Weights of a small GPT-style language model, trained from scratch on English Wikipedia.
Size: 17 layers, width 384, 12 heads of 32, MLP 1536 tanh GELU, vocabulary 18391, 37.6M parameters.
Training: a variant of Muon for these matrices, 395M tokens.
MLP neurons of a small language model. Each row is named by its layer, matrix (down: output weights) and neuron, and shows model dimensions 192-287. Each number is 128 + 32 x the weight over its row's rms, rounded and kept within 0 to 255. Numbers have three digits each.
After each neuron's rows, "fires before" lists the tokens most often just after its 100 highest values on Wikipedia text that the model never trained on.

L4.down1020:031113141079112134149078136100114203113117067142135142114187132123183146105210160150138140086160060157120101144132141114142143143118126161140149172130120119162145040105180140093100143094088145125072159156080106141159162146120158104161072143103117139171098091090087124131104116068161143124
fires before: "|", ",", " file"

L14.down954:176138079096107127123096123090163169158142178106107130143132129122096113186164132114123128110157108124120135094100148121173138117082135154128217161131115104135135136103156156093136120138131150082072123150070145152147150075125138114128110154054129055099203104110132088144139191136115155094
fires before: ".", ",", " and", " in", ".\n\n", " of"

L14.down1370:107088121074099129089132127114105152102109173087130135106108153128119128160175134113156140140090091124102122127116126163146123161094146125135189129175188115134101088156091101170139138121112148161164135153076117099072161139134172125162139164099115080132120104097186095145140125165086099147
fires before: " |", ",", " |\n", " that", " \""

L5.down812:206077181142110183093069125123120157126172098127164161104091156184125097142132130101063109121118137125172205078078176174097125113100127147184078149105124095120093108066126098112115067146158076110144138125146146103182102121150146141098123099148112170084134097035116148043124139166181116116
fires before: " |", " (", ")", ".", " well", " |\n"

L4.down590:149145119114194145133135111143093110114111163072126132099200161162119136052084185128124129098166129125124170162194119105177115141157103120164158099109207089167137105115115117177101125131049163149120209149068050077113143091113144158136071176132156083149117121144151121149180127107147189097
fires before: "0", "6", "2", "1"

L14.down1302:100192115097101134152082166140122151118117150105149189087118121131165206081078148121110129149140158079144101171119123155156159090134085146180121158191088096147156137128112116109162084156107187122127085127096111144095150134121160103153081165181158136138133138161111115167106057141115119119
fires before: "2", "1", "0", "3", "4", "5"

L4.down71:089178057152140151140165090117154097141120087098103157130172192097148133126151122149110116144095088156152121125153122123102126112090121141094139142128161157193109237115134144137109107170133092143154197132103094111094112135182117141146077178123107144150142145127088122120115129187146151091
fires before: " |", "|", ":", "==\n"

L14.down495:134154169124168154167096149173151089220114187135125140095159073130097185165128074120143116142126135098121111170134144124105129137098149137083126164177183164138153176107109065109148147213131172160098127138135096172105154158198105155194111149176167119173077052124128139164131127153102102122
fires before: " ", ",", " to", "195"

L4.down138:127078144157094192168090102171154165128160124094103115096119183118071135182174146062139128181171149045157190154135104144185146139144168119114113149119106161133101109187133142141094139155161158138151170132141159101124120086163146182140095119163103102126088098139164131159169067137120124091
fires before: " "

L5.down743:127140159107210124116127095121142099127131171144132155109113142171123201136132080140072126148084144132098066208140132100139155105021128127146151182155140122194122173158150138164143126104159117145086112116099107113098076120162127075108142070080118140105196156155128111159126160150136171127
fires before: " ", " to", ":"

L14.down1525:099082089138161084133157143147166195133117169123166109134144163153174134084138143174095116148099103117101113159138159211097113128105164132169103110149131136122083130131139131165155156072156088151108122113126078142131181131143185122073120130095082154132129124119132132191148133104132154106
fires before: "-", " ", "|"

L3.down424:125136130158126122113131107203152096140135169076130115183146187147131137133120102086174164100147129079145164092091127149168166146121201107180090165071166163099053158152188145115108183108130126129166142138118126131116142102125075112142118087120157089085087098070159116139074127158126072131
fires before: " "

L14.down166:088102094101095105214115075162075144120143134180104160117129148108138113122137179113101109077096136145069105130063087140165148134171143185184149171130149082174096092112184137091169150146101165133115109143165115121145164172136085142142122177172154111109114123136129192107056110201109147085
fires before: "0", "1", "2", ",", "."

L5.down788:130169144105095098127107091082069146068125193158155144154126108093083130199079091093132086060114123060094105122161125116145103172149098084153113138132131067142164180105123078097106137157092067107144145130138189153084141168178154100145158121175165034117054074095131127131093161144146079133
fires before: " |", ";", ".", " the"

L3.down1519:139102171155210114098126176154093131112137142137177161164101085129179122163142156150113145103142139108123101139141152094121087135145111156129127157161089127128125109098141107166120190155088146120159096061110148124146157118097113112124121104110150109176087182117111079118099182127117115126
fires before: " |", ",", "\n", ".", "0"

L3.down578:099132046099144122099046182166131106153086102180116133144102075149135182115141117126165069180104118101144106108124090104133119165122134108165150122097164093093134077088185149185138092176093177122074146136093145127114123128128155122113144161126137133157104122126116144092199210170143121148
fires before: " |", " |\n", "–", "0"

L14.down1195:118125113095135068124171098108145167107117145151103062106120157168100166066100148123113154118127125063083193119140109100105122087132129089099135112150106154093125177147129061200116153134119126121107105135124179132077169161143110159123094137092137111106126117105100115105137140145156162119
fires before: "|", "==", "-", "===", "==\n"

L14.down222:146130101139156120133173151079142176136140134135105103119118126130109146112147125107070123164105154118090161149116138092109146121127167135166120128121154209117137101122201126111119095141074143168131107166134137086086083167071143130140100224125125165135072138136122176097116166145066140119
fires before: "9", "7", "1", "3", "4"

L5.down1385:093133084095076146134118171137126142135116176087141132160103079113159084116160126145089114121128120107134120160207122136088185160096141134121118141066057131158088153153149096104164148062152118119139110079185157151134209129199148076213120133050142096095103121133151144156050153068163081125
fires before: "==", "===", "|", "====", "="

L14.down1428:115142193134110182184154159080122033119152153125125138044152162129139130125110134098173108111161104181137116173106143113133150113108145123193166151137142118111079118111127154209178128125107206146130139105101191175123146189133156174112098141165125164154121094158222115089138152108102128175
fires before: "3", "4", " ", "2", " |"

L5.down492:112084163129135105157115187112101117125079170159136030196142087135145142138134114149183157158068125142094131152147133105115052099111148125144080133142105176138100071091153063135090157125060103113135113114156129090136172110070081134092142151146184151144147100139160144137118128095141131132
fires before: " ", ",", " |", ")"

L5.down1365:163149125141171167127078083179080122106080079067175140148175159189102125154117167119090126155104133151132137136172124092096127118188088133134099094133146111103147156078134125096146122105122071069211046126119187069159137100189137113125117155180146147103141158109166165144129126124110178086
fires before: "0", "6", "7", "5", "2", "9"

L4.down1023:113152159091095134142188156150087101120120123146139190128177140137127139120099046126137105123186134095130167129130062106120089182121136137223120172186134138113112189065077113081130120164059132173169106152116106117103194140140146129146135089103139155136109068145170172198113162184089179153
fires before: " |"

L14.down1085:171164097092139143087087157124151107160123119113129161163123133137169114069185178106162128127102081078143131178110141105135183156138190106176115106127144128124083117098181073153158094155157088146085119114120102139072097140149114136096108133185163087148181120154162184068105145084152157095
fires before: "0", "1", "3", "2", "4"

L14.down692:118088140156161084111105164120156159125120105098154134225173183122113161074130123119093168122136192163137124111088101141195101177097074092151126131137149070091164152130137214137094089214079177166145138164140124116173128074137133128094171195104126102142126159115173167157136125112131119113
fires before: " ", "p"

L4.down20:117126135044102127103155073092138136092156089107101149120133154147119199150113194194102121095118165124140079129085147120101086114137171124176121092146155156090166101062155177148098181183123130135123068119169138122097107117100116163179128161133082106113128119085135149135092122113106106096
fires before: " |", " votes", " from", ":"

L4.down1470:117179114046163172125134090177100044078154140199172137093120122116119141134084175120131115126094104169141173157161210129149088101169173132117121136136150119114092089094104161131112128091092075186173164156182143151141097157085116112150070081086105103143129165129127127134170097185164127184
fires before: ")", ".", " (−", " (", " of"

L14.down442:151144154077109110134120094094158064118072137148131139194111177135160150136099119138146130109116148172113101128158121202177129101103114110106111131149154112173157171125058110108108120147138160051117106126132077108180062135165163155156180134118146110133149061149155110115142188146088147104
fires before: " ", "195", "201", "199", "198", "194"

L4.down1137:137108198104125105114107129174136131106242115098139197131148148143099078113171096144095065093166108131114152106147115169108058162119153094127115134154163101107086146143063113152129109086146156178179100127150128185097104121165068162152141148128191100134106116047175156156059087141128152134
fires before: " |", " ", " −", "."

L14.down651:171169132065084145098165186073122084099153124086140113212136180083120138178131129200114110140108056103139128098186156087112115150128138132102165199157117119116135139062116111164109127107108118193120137112125098124155153114103097167164130117076129125134116061109064111140127151149150121150
fires before: ",", "),", ")\n", ")", "-"

L5.down1303:099115120058120163069103126122171141152127112098143125127146093138112073139106129128084150145087131146097084052118120166131120104084175094133147112118130170139134180101143164112089141104139182086138143093168119118109112171065122167165076125126078130147133121135085167074122136130179166152
fires before: ",", ".", " of", " and", ".\n\n"

L14.down774:119151115147139093085087164137105093105156101141108147113146115137108187109063140124164123159119149085145091140129087141159153161088082196138192209101132082079146087133109112108155151127172134116149120148125112120118137152147114192124092141090157194138125126162162092076085126092095101144
fires before: "4", "3", "14", "5"

L14.down453:164165134115101131132108158160092134155118133191133087059121125136056063125164155149112112174076155119094094113142075110155125184138130204111041097119121158129163111128104127123131163109145110105140133112101119084195087128179104112131181086108195159147162108147157152128144141104138123158
fires before: ",", "202", "200", "199", " ", "201"

L14.down1443:107088138118137137111090078107148172134165088134116126171121092160114118096152137132112115133122122101109120117154112162177160077131084145184107186167073109132133099084115080176135161162151140169108158122113118161137094130156109137080179107095149142103167177140108159132138123151136109076
fires before: " "

L14.down1419:147127083188114154129166102182165114157150143111116129184166170177117066137137110096153162126163091150183161157092150092165064146183160140114077148081063151147154192074118111135153132068103105118176165118116192130170171128152108116167150077119134078079085110112103118166087169105126082148
fires before: "0", "1", "2", "3"

L4.down1326:124112155116128148152122138129115093102122202088095158130135159159068116121091143087118105155091128128087086164161084159168130123137092114174093152158151068116140093141050112119115123165127146135188209109132096056105136057184082178145141075136199093158159115102134097093085160128053141131
fires before: " |", " ", " (", ";", " |\n"

L3.down1039:082115106099154168079076091151122166177110120138097123136122131106139181128152117076116147106188094033115175125139067141198087141167081098172105102139148176168134130142142122144133153181092136111165136170118187132138109092172095114126116126142159177125120127092167124176156085072092125164
fires before: " "

L5.down1336:041105158142183137098160182157116131144087150118180120112105122178105111078097153113138134089168105076104104161128115038147148132137122146156165187133083131118128090104137179192134144180133142127132136115131104079121071099091113154144093135177150058144121122103128128142148074120091059097
fires before: "0", "6", "9", "5", "7", "4"

L5.down737:153129117111149130058087064150134102121113126132127147158100200149102100143111131115182103182137148070141186159114105120059129078147140122136133142148134160124052143126125103093156101091132149133109150079133213092105082194140186146130140134121153155171164133171144074115132164106132106144
fires before: " |", " (", "',", "'", ";", "–"

L14.down921:099142101190165183120089142134062083103126139135124089089168132104186109082161146115135114119170107114115109159083062173120142122124195093163138109098160177190172140124116081169166137137149117109116058126129153091092133103089144102072170104151170107161193137169132146133129125093154111118
fires before: "0", "3", "2", "1", "–"

L3.down541:138112155066089160116105142127159111136140111147126151145146137094119164142141105115161105100167167111147140139121190130139080121169129100147190194076163189140156112077129145138079149138138124130094108160125191125081112125091081130151106094191089110120134116098108125147134167100145120208
fires before: " |", ":", " |\n"

L4.down786:067112105146128079124129118095080155093112196102133143098123203143128161153072141043153131123195110175148175122080170121116132138072144103194109119156118109098154089116092143147090114103131136111153181083085134152091153096127127210139170094113132108126101099125190130185094096139152131127
fires before: " ", "|", " Ret"

L4.down916:065123158126106102099149072156093076214155113065125111174116153120180111179129145121152101123139049111156090113074088119115149123104114195122179143139122124111156195142149096123106080155200159141141122080179114111124108168127114122158143151091127113093144054071130093136092077096108182104
fires before: " ", " |", " men's", " women's"

L5.down787:127128105071172160169175143132117149158190063051163180152133098126193130186122098130094093096094131154160119162102162100155048106145109104128174144129105096183116103082141109039179213105159173120100134090152085131123109073173191099176113120107168118102118114127090142110157132155123116134
fires before: " |", " |\n", "==="

L14.down1455:135121157095191103209147126103154153161066102153167174152063167127162169096128090118115170120144152160080131114133089118109100168174119157163123178166186160138103131104107139122096142096122125118072085106119135119135175119125091077157164072194116118112101103119107132137123126118070169195
fires before: "|", ":", "–", " the"

L14.down96:142133133098161082135166118131122173115122143146119181058166178104173173138176137038136108146108141098117103087208089129155094095117091125136144166162227142108092133132145148179084125191114157084053099141113123145156136053129109137152174121163128152111162173147080147108079137161164058121
fires before: "|", "T", "S"